config.toml
num_key_value_heads = 2
norm = "layernorm"
qk_norm = false
parallel_block = false
lr_head = 0.00551
max_grad_norm = 1.0
warmup_steps = 464
train_tokens = 283100000
MLP neurons of a small language model. Each row is named by its layer, matrix (up: input weights) and neuron, and shows model dimensions 0-127. Each number is 500 + 25 x the weight over its row's rms, rounded and kept within 0 to 999. Numbers have three digits each.
After each neuron's rows, "fires on" lists the tokens most often at its 100 highest values on Wikipedia text that the model never trained on. A number after a token or word is its count.

L8.up811:534519519529450505510435479501478539529502548478485534537524487520544521525535476448490520538508528517479459477459507524528548503497529536493516479494519483503489505515520495494476482462501499541462532520517514492533487483498506491521545487510468473532496472483507502534463499495538489515514526447474513485530480489467529522497559480488461503536443497511494487501499505486474452497507
fires on: "if" 11, "f" 11, " of" 8, "g" 7, "aff" 7, "d" 6

L5.up1007:537504455501507509487473509500508495559504465491526493505472447497484496468543491516522544500449498430515462490505482502522496531525494523493469427516499492504511491525543463493543481471514494516503487533501502483521506456528539543500493493530481514482497492495521483507493491555471470475497501442500529458480468518467526550461486484490522484456494496503460513500525485537496487536492
fires on: " an" 19, " a" 19, " is" 14, ")" 11, " was" 7, " professional" 6

L5.up477:527492503533501498501514501473489501469548495510499482496505490565489481485516439495535452511487501491501496467507528518497460502483529471432503467463506522455489495508497510495505488510505520478490478494473567506548501513513475500468495524524453490499480544518485495501465535541513468497514515520559514486482497548521482550495470489522507483500477462518497476536500514517462523509519
fires on: " Ar" 38, " Car" 25, " ar" 21, " Reg" 5, " Pat" 5

L7.up974:481500528466536536520479476489501529510505507493525525507509473490535512517511506501481461476467514476508519471510519490483523499509502548535497533527581512475502459488501493492495477480498508495498479462508517472503461500509488494469475508525520459527503471525504496466497453476509514521488535484500506500519489521467515484521470509492489488544470485542535477510551508527526501482470
fires on: "M" 33, "In" 14, "C" 11, "T" 10, "m" 7, "p" 6

L9.up874:458496507497537526498476481507501537526495519461499532479498474484480518529519507470512476472465504504558522488507524479499560484530466561485533530497519489513495489497467492504527514489494546517451499491518483476498508542531501485501504499478483507522538496513531544522490472517466502500518546474546471510505466454471493505575492496484535503516500524492469474486501520481480527480514
fires on: "," 55, "5" 9, "." 9, "7" 4

L7.up563:526481502542480483479487450519458476516503522492518488502498508470482539508508489450505494504481518516490446476505515451488538489528484512512527509491540493492506476530527491503466518490501542530501459517545532525455480529509482513468506500517505501532520498483534542543494528464486497488528494499524486470531501513503499509528511473470548483539498500514481517511516497507457483540502
fires on: "-" 83, "c" 5, "\\" 5

L8.up1008:525473459522490516482505474481500526504503532480529500545520487507499533523489521491477522490497511490555464493513491433485514485526465547487534495540506481531480465571491479504478500428493555533481509532497528516492507503512522522528499488497472495511511478498529571512504526457452496491480517510481491495508492500506513506517533494451522512490487495478477498501500491513489477525515
fires on: "-" 45, "/" 19, "'" 8, " (" 7, "^{" 6, "n" 4

L12.up698:490527519497490505524432435502510510544487549484461484548473484513480531500520511430522465479505504501494488521476511537539492470496495502476555518524533495538476496515543477494458482433523484477455445487483503522520539495501494477446517518507504470491499485516482513469528478539485490497526534509495526446511505469497512552512495465493485544506509528486524488488517518541514513465476
fires on: "B" 18, "b" 12, " B" 10, "W" 9, "°" 7, "V" 5

L7.up341:503488506485556563495455514487477492547482530482498573502507477511510497527552468457512470468487510504543520520472551491475486517524505544457515504501540507533507478450483529504495511500501543489469513479491499475483493529521512495465478510498481514500536530505496520502445527513435479506493506503516499484493490482468490529529491504473490489558503504521511495509546510492513482500487
fires on: "," 33, "." 16, " which" 9, "5" 4

L9.up1073:487490503454497532512434487538541478490538480513548501505493444498495481481525532472527541464507499513494425495462528488536529554532506480511516502495501469531471499524490483511505484457509513529483482508531497491505491539497473488454556562512501513512486516531466491497472488486492502487547533478478518535537421515517478460482474504461481513513464463492461484549501492512498510531523
fires on: "el" 25, "t" 12, "ut" 9, "p" 8

L5.up754:509515513486498487484530453513479527515479487476527539502505481537488525480563477486497511491512489443489496450474509469496499508509473542513488497507535465507483499486494486472502531466529569502486541525462517508462523510500496469508483513509459509541533485489491503544480500506513488500532495453481507498456513574508527514496474485479438488481488494500484501531494528495473536480482
fires on: " |" 100

L10.up897:493546459517497467535474516535494511469523516491534497529463455473472498515522483510477519448434527515470526513512536502469508538540536519501490486489510522470498476509514497514507480507535507491485497492447511511522472471489478509487502501566500474518487484526516454520467452501510463485491536501494488503520509488477482502504481501505500469511469482548518509527521522507504544510526
fires on: "s" 25, "v" 12, "l" 9, " |" 9, "d" 8, "b" 5

L12.up3:506481496489488494515474503505478492533503523498493497506506495457536484547511493489514484476485494558517493485501503471511468491530487490456486475525517504551501498499490503554494556530508526452484531493523539536499543505526513496473561501478424442513513498479498493504480519519488447459505488505484511451475509544527488504492492495507528540495515436510516503528485536511476476520492
fires on: " G" 63, "reg" 4, "g" 4

L5.up961:507475491523544450523482516475529528521504504469499517507529493503505520478551468503492523515466496491519468510497506464504503533542501477490518487545535494492498481504542501500474504459508541529476527492505489462496462523491479502490529502496519487499488531460474538517512499505500487501573519497519508467499478512454502507508480454508457514528499511500510481475509529511492509509534
fires on: " He" 86, "He" 14

L8.up479:497523488489540559531486462485513552499494497511508524524444493516501505504483469471490494510503515511474476466487545480470553561541496543487527501469494514482490501483525489489475528481493531510465524485498496490471513518534491488503513519479466507536552534503512487475451513554504476472502495511538488512497539501497504475524471498471512464517510500502510460508532488527451497508473
fires on: " or" 31, " and" 30, " than" 23, " but" 8

L10.up365:524506517491554523522511506477518494481534543447519506523488495457502506542520531497488504467461484505511489478420486524457537506554507468528512506521480497526505489473479484525484509506543472487494522489506501492509492491485531489485509508515465471508529473550494475551483486540469469456497495517500505481520489489422461473534505472526485482496497470499511484521501548534464501500517
fires on: "t" 37, "ell" 17, "c" 8, "l" 6, "fl" 5, "red" 5

L12.up154:524507510518524489475522488438464477458533486467536462505501473518487457499498499496511472505532479472509495446469477507503466519525519480514514497504534487484476458509497492517497511495504516484513520552476519493519516482529514474488526519511475523540497523515508479468499510512504464512513500518539495468504519508521470536530514471482499479538482443517496504530503505479510526482480
fires on: " con" 26, " ar" 18, " b" 18, " Ar" 15, " per" 13

L12.up763:487476508493468472474468519501503507484480542467462481554488516502524495529485468453469448469472537506508505497478525516508470507500527525464490480516517510500474481492512524510491505508506503466505511501447542587530530467527496520533487496488435465505504491531511472454478500538527459500507485502510506497492530519493513541481516525504497529521537471521519467479539510517521506450490
fires on: "g" 22, "ast" 16, " G" 8, " v" 6, "G" 5

L9.up385:507487453488511516482488507527474487492507528411488484488479472461471490539520507477513501513515524527490473528495576485505541497518491486460526469507530478493472475490489487508512509484501493498469519496523493526486483530529534452533543509509539474521522535497538482503491523505500506482557497534474508472472475529533485476509495506548521469501498509505520531531490474586459506522516
fires on: "==" 52, " ==" 25, "is" 8, " Ty" 5, "ec" 4

L10.up606:517513508532538509489504539521541488504552508542500495528478510505522524470533488470539499460456516495496490474499507516502542541515470519513541482543478513477461478540532459500506525497489529507509481554477512472520503478527537561492527500494504493506487500484497505498530475508504425505563515492515542492524469508479466478532474481505476457497484503522522463510517532506506520538501
fires on: " m" 27, " He" 15, " former" 8, "im" 6, " States" 4, " de" 4

L8.up586:476580482441505513491484509492516510474510490521529490555533504472487509510521493507499523446422504531502545487494535505477496501534516520515509478511499445526512498456516453541481491471500526483486471480515506505469482491479470528483522536545508492529461480550507472487449523534524474479518527540517508508480506472486499527568519501472509497549481510502526479507521498501474483501481
fires on: "d" 24, "\n" 10, "cl" 8, "l" 7, "pl" 6, "c" 5

L9.up1139:466502530497533505532498500540470536467472526497466526508507506473485521516500465482543498533488513490474494530496534479512509490479519469497549493547496451514505484497505434500490507458512504512509514501525509555518432528506496494479542513495530503499502517492510496545496498497508515532550520507477533471440488508516467474493514512492512480490502478517532501535477516519448453475512
fires on: "ph" 26, " ==" 13, ":" 10, "{" 6, "==" 5

L7.up849:487486453472549538498462471480531514514485517493495504539483484516520515505557505489471529487496494456504489448467529499497462549519517550513517482497525468488494483489471470494481531469492553463484507494492489504484503465506535530514505532519454453528523460530516556519477497517513508495494520521533505472499521500450542526529542497482523488502491513487517490517495550563495532513532
fires on: "born" 35, " (" 34, "N" 16, "U" 5

L8.up826:559517447478479541492493498463478508471527539467503535527509501464472520499485482446517527579532532467519471498490514475523541512497515483492553519530538470544472492475514496523455517536520500512485495496538519493510509505561501488452519498506508516485541471510508544539483491478486456476554501507510534483489497507512488480478497513488482493496522506465511431509508503542507472501493
fires on: "===" 45, "==" 25, " ==" 19, " ===" 7

L10.up927:528501500420448523482503484440492468478481515494498535489482523474510477520533520517481497479521509458461492458453517507508528511546496527474496483498507485516520497531516483521513491461514505516458475513496516427536457500512486497485494529511503470463481467570532473483496485549514520509518522525495532455501476525508500507496491483510487501509489513472527504514514497498511483472522
fires on: "ir" 13, "u" 11, "en" 10, "ent" 9, "ul" 5, "ag" 5

L5.up439:517512521491514523505487487504521517491493506478502555501505504495499515478520482470496510475505497502537534497483540482526509489517490490497499528516592514459471494464508488509481551513490469527508508479511510495499508459507509511507477519509493485562480426503510525509508466498480534494489516505485457515462479527469539501519514503526479476554489455521557453490517548517501471470561
fires on: "G" 17, "C" 15, "P" 12, "T" 9, "History" 8, "U" 6

L9.up869:549485457493524534507490473471463489482491542479508536520480491459494504513478494461519513527535526486518474501491520439530539503497508506473559501514529443537512489485514462507509533503511509483484485530523504482479509533515530499489532533541508490475519519488540503552445517494452441472512524510478512479485496508474514471457522505483488500474517502474484483545508494562487477546506
fires on: "===" 56, " =" 18, " ===" 13, "==" 7

L5.up897:502505502463505561497488463482503468531525465467513518465508490482520503558516453460487497487476522487505511510488486436475515495539475521490483501498504473501479489490514475535473536514501483491463506483513490496499473534493471503433497499483482499524545491519512489504458443494523507517487506485481463524525504526432491515524472514486523489549495485507467489522534533526518504529511
fires on: "t" 41, "d" 13, "ret" 8, "m" 5, "adu" 4, "mit" 4

L5.up63:472489535509523545476486455479544511490505483477504503519504435511450475476521475530506507466469502495550498496509490490485468528516519514465515449506507485501499493519510441524505479429502538517490530483483499485472528520510483514486497513510500508547467487499537484513489470524532483499517493491511500521418521500519477555510472478466507488504499488495535551517524505471526497508479
fires on: " |" 54, "." 32, "\"" 7, " -" 5

L8.up973:550455454484519488483500498498504504492488496487579500532522436498509560501494509489459502513487512509497476511538496461489489537523482516465506523527509503539525480512496463500504488510494554519497464514518563494468496520508533497536518481495472491536522518507509552537499512494472460495530524521515485456487494504470497509495490476452528507505514499522465504503508510453458496538508
fires on: "-" 40, " \"" 31, " R" 18

L8.up453:529495456496480535462490514529523558531491517508509484503507474469535526529536520511518521472496511482476420449511477463510523557525512520501502508489505493519512471537513460486533510464508496539499477518484526495509482488500530513482459485535483487557503478511489483518478515491490474509498522478532491473488468483510496543502518479468505476490512475512522518510490519502484492515467
fires on: " a" 94, " an" 6

L7.up874:530490459452473510494532523479460562515506480490573483537503473508522539527486511518503508515461484479497487469548456450495490506516517470471478519479503483523482505508489474527468538512515499461506502489508577526493497481471492514522507525456518504503530494531505487502495495500453491473544519485501524514458483532466503525484514486480466524549467475517485472495521512470476518538499
fires on: " R" 38, " F" 12, "o" 6, "l" 6, " P" 4

L5.up1086:487501510485476492481505453504491495490509491492491551486473469545484536482499491491495522517506525450490483498450502479485504490504482531502515490497571467482496492515502475467514500487530578502467536485484515506475489484504507473537528512514454499524504483496533521542468493464486446472529489498495523527514523582495513535505512504477465505486499474526491508546508507494508511492520
fires on: " |" 100

L12.up225:477496505470533522526504469491471553533492557535524506520490483528496502519540512463503465481515519521521461489514491524464512538498520499477485497501541501509466498538517464505496489515507481510480500478499525494474476501477511499494478546468485493519491470503504493492503489526481476471541538518519517510467506506529510524543488482499468563468463502552531501521501484486482503505491
fires on: " F" 71, "F" 16, " K" 8, "f" 5

L10.up810:527499499479514481470492484478494497454485467510529499514506501503524503463484443483514529507535512505505510489451502468477442523502484535475485467509518472486516468498529465545475513510518538510490502535487494547490482522526494482460523521522509516539453525519511495452483489489533463492491527466511475501487490544539460550486508490472479515503514474531521521510462484453519495528488
fires on: " un" 39, " dis" 16, " man" 14, " trans" 9

L12.up146:551503480513507499484444453502482496528501512508538538509516500480497522520512513502524536510527470536475436482498499501480521478491544522421520463495525490542514499557503462504509463500510526532467463488512535472464494494474491547506517521523471435526539483523492528518513517494482453507488510519531525456459494509512492498500506500489511521515488508514464491484527522466484519547447
fires on: " R" 71, "\n" 16, " r" 9, "w" 4

L9.up50:483497441487503492513465519473479506519516490474564503497492476497497476538522479507478534550474535527467425508476499465528506507520490531494497462472497509493484497509519499517498525471484515499463479503517536514530496525480499510513511527484517518504487529558522477531463491470499462473542519438515493500485492517500461496488467511451498539507493491516484515510501510493506479545453
fires on: "er" 19, "l" 19, " or" 17, "ot" 9, "t" 7

L12.up564:530467536517535457515506504508491488458499515494499519485493515488477481467487480508570463471532497524509496486482517468478471530518490469450475499486520506493541504532508509537481533476533508479489498505458512502509526518519523510492477499491502503515475552493514525469504518522511488497518508498527506487464469558476484533527492441487503531457482470499551447461510519491488496510529
fires on: " Car" 19, " Ar" 18, " War" 6, " Ag" 5, "í" 5

L9.up301:523479560499503540529535501492494485495529519498530483503473458527460478536540530526550481466509539488483462487475524497496495498521493477470477481494473494524494463559529500541508504496521529473488450492468532471515489494528500522496523528519501505508478444521508483461512504530490507484504532509468506460516485511467517554513511495529494436483486495486498557507504491494534487496498
fires on: "ir" 20, "a" 11, "is" 9, "en" 7, "ent" 7

L7.up389:513497508513488525524478382456516547531514452513512457520504471474520531499493534546511488474513491467510508497572517491512523509544503519489485507511472454531531480496465536491530514467513497507493474490497515459515482469508529509507492484520492476519481515517535483540519502476526478476506503523502507534498511537488534515485467503496501493504505498515500499512506527537500531530468
fires on: " the" 42, " an" 18, "born" 9, "=" 8, "J" 5, "amed" 4

L7.up16:480488560505517508458489505495514522534509473488496482516519476492468472512559531516498490456413513517572485468547484455504458517516510511455476496476496473528510491485563502524494521468511513507471486512456508488474501489497483532482534508528496521492480496520529497477479533514514458498569504484516513491499510496488467563538488491520517505484466499520513504523506500457470508519489
fires on: "-" 69, "." 19, " |" 12

L7.up1122:513495501503534551498468480477463528530526486453526549505469496477503497529547516454496448483495502522550486496504535491479510483488472532440483486496533473531509498468499520524495522500497508435459521492494513523476514519518540493515510516469502502529513492484526501493472498526491466505508507512478487488515486489469478510513510489477480488555498490527498487548501504497463500509523
fires on: "." 91, " that" 7

L8.up923:511511508541560524472497444484518508516481531505532513511477478460496503539517530493491501489506495496514521492460487489464550493500507528431513494490535510539490495512492464543526508429489524514502504493460520481484511470513556502470493479505486496539505528501507514498494456561469508522521481481490491448472469501461511552507490494506499493483510497473483464500527498518508516504485
fires on: "," 35, " the" 15, " which" 13, " a" 10, " who" 8, " and" 6

L7.up378:490496489453529546481469522497514503463523477489464498514488484494473543496519482495489531475429535497502483456447485538466535542501541487497458475474489522457487480488494499544490494506506507521497493502489489499513471481485472483484547515543465477522502462499505469534454527495537491462517535522523523513506510502472510506472474523526454495519511477504527505528511504546433514508508
fires on: "t" 26, "s" 11, "or" 10, "al" 9, "ant" 7, "c" 5

L5.up1014:513497535502464495475503461492472491477503488499523532476475492532515544494511483459482497517515525435509483473489515431487507500532491535515522523500573455483521504512497465466486524519541531496484522498499551488467473489513512481513520509507460503542503440508513479536429481483516441507538481472499511511507512562483486539514488475491486500480499480522535502541501511487492516468498
fires on: " |" 79, "|" 21

L9.up893:500456508478484547495461496483534527485506488481505493535514494485482501503505515445483494496529482504467456429476535497513541498536531522504526456522510533497510492488504469497482500518522529429507486492542524489497455551479452484478544542511504470513480519550498487491485484508465467465507500506478505511481481488543516493538494477496493529528486459517488526504496500521520501488514
fires on: "t" 29, "St" 21, "r" 10, " Sc" 6

L10.up1089:573503466461520507507496507504487499468508487438487526475512519522497507478575496483508476491500509432522487516475533492517487500530488476453517507498525532525483469496487491513488524497547510499477514503558512497487503500506494487483508493511484508504491533521470535520492533536474475503546488500492502466465492540528500514491447470491477485462479508502508493521523549534488553494525
fires on: " St" 27, " |" 22, "St" 11, " E" 7, " Col" 6, "or" 4

L5.up87:486513537501502469479495522534514529513516516519531496584509483474516550518470457557498487520500512498501489467522494480466488519523503530505512523467521506520492508469532535532510531522501509459507545490514531577519519494528532509550486494511475487510496451529509445547457484510520487479539516455529500521494522508461490503439538485487505465519507499480524513479520497490493537492497
fires on: " in" 45, " of" 31, "." 7, " within" 4, " for" 4, " and" 4

L7.up823:470494531471526498500460537488478502484552500463508512494507504464480508536494493534498494474463526484531489469474464476496446506519523495519493444490500440477514502473514488543535513505516517482463480467537489489530508519497500519475533534544536445489485535519484492496477474517518492448538516497505533532503521548456489522509457533482516508486486474461550514469494502538537516499453
fires on: "t" 24, "." 13, "tt" 9, "p" 6, "pl" 6, "g" 5

L7.up168:486529503478545536485438466503502491498501505470501511495497499490515513490465519513517515454518519463511514477491525454476513515475517515504497518501535445496526487502489518495449464499505492493448456472494517483484455511545498509470525552476506442519523500517525491497458455510507488487497533510520511464506482529480542555536502515486502505529475493543525452528518537509519509487528
fires on: "C" 17, "S" 15, "P" 9, "A" 8, "Pro" 5, "M" 5

L5.up98:489507533528538469470505524508467516484507500498518487582435461481530535517481508501497498514489494462504481493515493502487511506506537471459512526480516506527489500525505494508483499469510520461499542526543513539521527476547496495523506490492516478524513470493547524515520473521506525477557511472503490516480464488499493554479486528465524445497491486493505517536509513509521551483515
fires on: " in" 41, "\n" 24, "," 9, " of" 6, "In" 5

L5.up736:479521531501510501493498503521441520514489512486508495536516461497507510527455479490486493517491480525494504517526488479470522495511513515437503500487519458502536499490503513532505545521507511505489541528524496528489487504513516461488524515474494505526514475476524474533482479520484505501580491486495485488502492519504484503482544471518475503506505502497531493475499484471461508494494
fires on: " of" 100

L8.up951:485516489473467554510455432477500506499498531482488515504509473494472504485507502479487497480466510469502482512485548544494523467513530495467530510510557483504458490495519498483511501454507477473442486528488480495501517524511491442472542514509539463550481526539524521513465501492480499485498550479511534498516506477508470491531480500531514512475504485502508508488489516503537478483460
fires on: "s" 75, "W" 12

L4.up141:541532490532503467499494528473507483477477502467513512492499468520514491509522484518511530468537507491520496496497468444524474510499507506435444469531496484512540494517525522530540499521501496496496531521499499487499544502520515524447450497525479479509473515540518487479478498492532495486508509483553494471491452555511512512548516488475464475478494478506536491481519501427532449499500
fires on: "man" 70, "erman" 18, " man" 4

L5.up85:458531485482541512489488492525491602533497474489515525506513494484513514530475466554488499497524518546490502489509522498473538519510511556489471496491555497515506495492501517511499516515507480470484512533534469501494509507534567516524498475493476487496531481484534464546467475510491460481568512468474480492473499506477503480467550456515494470544483499493533443509488504514469512516528
fires on: " of" 100

L8.up874:492478454499530562517498481496500489520475549447524497531475500511516520525525501469471507462450518490495497490484489461485487500501517516509542516485559482459466478487526505497481524505507518507516501467496506495480450542482497519483493510561472499528537495531504502492444494548459468506489494512521469476488494500468524475557531503489465469513486517534536518551537534507487520563526
fires on: "L" 33, " (" 22, "A" 8, " L" 7, "N" 4

L5.up1119:473492488538502502503493466509542527578507500485506479551458455477517549463510484528506526479474516467521498434542488484523523541514503513521442500523505502491525471503493480500496463468489523533507474511497516486528503530507518552522495472528488481512506496507503489520491448527500490481502514471524500477463481512487543555482451499503501489506502506499536518514518507508522482520483
fires on: " a" 30, "=" 23, " an" 13, "The" 9, "American" 8

L4.up1119:492487518437511511485485456515516542528566523527509516542507481550514543506572508501490505473512473512504467450525515496497545496496519470510479491457536537512493488498491446495504490492490484531483504473535511511497506498478485495506482527485474514500490476498490490503478509508455468467546493490526514509462516477522505568492457505502475506512476483488545472502504485523517480482526
fires on: " F" 62, "F" 38

L12.up941:482539522476486525507453458523478485530504523474504456502493443529463508523481493455504521431485522505516487481516504552452497482510497471506490485488516489536491493474542488510518503477509520505465486516490488480516502506489442462528499540520539458525493501548464498510441500496523453484517531535501498495496502488482510521512475517531523530530494517534497524523519500501476522495489
fires on: "ac" 22, "ec" 6, "b" 6, "x" 6, "s" 6, "l" 5

L5.up531:499481490516554469531477548494499503491512527533534487552501482504504508503512434472525485483492494508493490496470564494510513544524521491517537494526491502444474490518509466497488502502498542528504485485526507495538502529497482538458562511476510490482483526487501468530507498535522466497519508496532483462459465489521523501525495480493447502503483456527508506534474534504464494514495
fires on: " He" 72, " he" 20, "He" 6

L8.up105:509453455502518536512480458461489561455500478490514496500510527507510507511505472493503485503451486484507495469521546486475508499511525455486466489502499499541488482515484448525478529486514508504497483512527531522497501549521455482462496509492551495500466540496512543457479535504519448489504498552505478507494517508487499518543506492506482519524519499531474497516503510520472491499489
fires on: " St" 39, " Sc" 13, " Ad" 5, " Comm" 5, "St" 4, " Const" 4

L12.up492:513488507467521522501443469466518493483473511491486539524486490485450507495487477483508521503534514520538483506475538412505537491522524481502543520534518469537528497494503454481500514498513513477514502506541477519515465525486483471508508517556488518511509503511562524528441507461500463510527516493487515495473475516501539477471476507471513524508510434519509501525497503519499461473489
fires on: " =" 49, "==" 22, " ==" 8, "===" 7, " ===" 4

L9.up713:512458493503484525512500492515539521514526514515474511538530474474525536501506461523484518466429532504553437482531474498500477503534517526499473505490508459534506482474494467491527508463496504514472486536508502481507516462544519517501491494508484492493492494474510527492517471485515477451506507467527525524512473499531482539498470473504511486488522465485490531533484544512493489526502
fires on: " a" 38, "born" 19, " an" 17, " born" 8, " living" 5

L10.up469:463517502517492544520493439497505523537528525507485498490488461464494487520489492482487505473440515480529497475498500531493524476513464540480490505525518479495509475478505487492556494469514504476488486541505486474515536515570538479520522535503469514505493479515479540484498474506469455473488497476507503502506498505466458519491486495498528549472480492512520512506510517490498525522473
fires on: "ing" 18, "ate" 12, "es" 8, "s" 8, "ated" 8

L8.up234:481476499458501531503483513469467515493510503505491480509532477524484494506512496529499518515467564455509520465473497524486487489547524466535520470517512464458522490495557492472527479461537498483420492473508494537459481534492456492477516506561479461550493494517496461471510487522475494472518546489498538486521492527522465472485517531492542509505481478506499500488504518492505539488482
fires on: "p" 39, "k" 12, "ps" 7, "tt" 6, " to" 5

L10.up575:479485500517506526506518493491537518481531493485513506520528490454450505525485467538473502515524525476514440462508476505496507501508484470471508484472534505476487492470551496543499503443485509491467501467498491470498465529516462471486510557507534497545488503548521525487473484503495496467504528491540543502523517512482477471514480476513510525456483485484512469479510510482519516535479
fires on: " and" 40, "ap" 9, "f" 8, "s" 5, "p" 5

L5.up421:519493509513468529511498495483518496504539515466475488519509485515451477465555463521535522476464498412583507483476464444522499509520525471466474461507466494485552496512527478519487503519495504539521529511468524520524480534498528517502522500542494506531472485534535461519475443504515467488487498499536479542474477515510522548466483529489499508519496482482515536502508508469461455517493
fires on: " a" 63, " an" 21, " profess" 8, " art" 4

L12.up150:492474495477576535464517473499549567488494497529513497532506509502489497494520509532501499499457528510552456501500507520489497570532482544458502518483508474489456496501470450518459482475511508466494486473486499459464527513510472545523503471509514510499493484538507464476455522551516483471501505513515512490475507516490518506518471484458539515486506481525513484516552479482485489496524
fires on: " and" 15, " or" 10, " to" 10, " /" 9, "R" 8, "." 7

L7.up761:543451501500476536526450521482536529514482499502496495498490522531525498487543505474501531486454499495523507496460530483494518474484488481510499478478492512540503499507491469504501503539535504481466481490520540515486543525516457455476511507525487455501506486526478518482485523500466437484524493511510471522468524543516515531530498450512514544525506445528503524543513544463451543490493
fires on: " st" 29, " St" 28, " sc" 19, " Sc" 8, "St" 4

L7.up877:533498446498498509508495513452502527472497545504512476510498511489494484458538468463517473474501483502480474499511568445468544540501498506480508479557502487507536479487510457514477495491498544503530470525480518499523510515480544509528508499520500534500521574502512497522497499532491473517518525491505493468480494508533536540554524495463454483526521488505497494532476496503455489508499
fires on: "==" 22, " he" 13, " He" 7, " e" 7, ":" 5, " was" 5

L9.up232:508493457457507542501472469515497515540523485484516531499500456536473502496548498512513518538523524514488478472518509484494503507511519525488477478509477545456531483545538506468505505450521511537470504456516554487481534483490510475524492499517470470496487516540524507520476494465495503481515526446457519521508515546524498482473536468485456557532503440473480538480497503510482479507521
fires on: "ist" 39, "er" 14, "ot" 10, "ists" 7, " |" 4

L10.up243:494501529502535535482491462515513521513507497480523546508433474458493515543516474449490518490481476495532501516493533474469541485527499494489462523504523471538512505470462540502536495482489515528467498528497512456519499545530505486478510499510462478522522547518500541489518486521480480517506502492500478468498495472487489552497493489525469518520544479517511515518542495479525523531522
fires on: " which" 30, "," 24, " that" 19, "." 7, " This" 6, " It" 5

L12.up290:513534473500474501487515490476499489495501505499559507525496478497484552494517505486461484494481515507506452490510455449463472536514504527530515511539545500552491486498509434494510507499493543503501471545479512460502470484489538531516485520536512513485471497526516536529493493500433505499540516521527511478478541520505495538481505456488480522492471523493530489495513484492530508502490
fires on: "-" 57, " (" 30, "===" 9

L12.up554:508517438492538497487484522490532494478503508510516475525526464467461497501528484478502521478474497505487482532455504519506504565500464486483553464498524540537476480499487471531487514500515526517467453538513464535523474519515497543436531490542473489518489515480559498507521504509460475491552507502477529450494443487537485508528509489506489506476493446516480516535476532508495523558485
fires on: " N" 31, "n" 17, "or" 8, "mer" 6, " he" 6

L5.up75:435485552486519514493448500453521518511499501486507496574487440462443508511528524498523500506486489481519508516498523484471534499492517515529501476501487487514484467515496489501543450447507520554494521474505525498475510534507530476514465502465490510498512500516541508509489458523546500496499514459472495499452523531510503491541486483512508513478496477504514518516570547497508471499483
fires on: " \"" 28, "=" 21, "\"" 6, " |" 6, " by" 5, " -" 4

L4.up348:509508524491475500488497438514455510499482517479528523492508502515497543512509484456495506493533516452509481483498498470479511512504493524496556489496544470476486490531486486478488532531528542500474532472475529503466486468516480455506499523529439506539531480501508497540435497476516464481534473468492513514489522570466508552499523479483499491489512473521518480525502547501514509485508
fires on: " |" 94, " on" 6

L8.up237:525456489488514547480477520446499517476567494494508535493472487505486496491503481466523521519471542493505468475477469425511473516520525524512443454453522488503482502529517450496456519485519519541502495498501551529506451495537508547494501534494490507526514537523562497506514510496485502523481515501486490494512480503496463484501515495497529492500493453502463479484522492505495489515498
fires on: "ash" 25, "as" 22, "ad" 12, "oss" 6

L8.up1019:460441482498563479483446510502479486496483543477511522524504474527455464506502507517477496496502549463515478499482468496478501509515517522481524500533506490487497494517520479493511488450521520490457509465512497528495540535478483522492507503494511493511473510496500449456480493474478512507518525496519559491483505550551477498559489478472524536489494496538550548510521500512539510514486
fires on: " to" 28, " m" 14, "m" 8, " p" 6, "p" 6, " G" 5

L9.up427:486488465464514570480503498509495493514536536487482548492483495481491497497546450443506528516505518520544493464466519529520510518488482449511553505506509491521541498554498528475446543511498531492467526486485493537518486525519511500488504504460472511495520480505554494507468453522483483506500500481514507471521511544464501483547472508522464485524485461486477489514500536509491507511525
fires on: "or" 47, "mer" 6, "im" 6, "est" 4

L4.up25:491512505486472504481462498527481487540487484465486520470516501522501481537567463483500534487503521514509500493460483508532536511509483487454514500490492531466472507472504460517438488517493511526465510483497503518514478501511469497499498521523490464536513425486499468532432491463542500528559503499512521507502471500436539535524485514474475495558484482505482482527528519517493497477486
fires on: "d" 48, "om" 41, "st" 6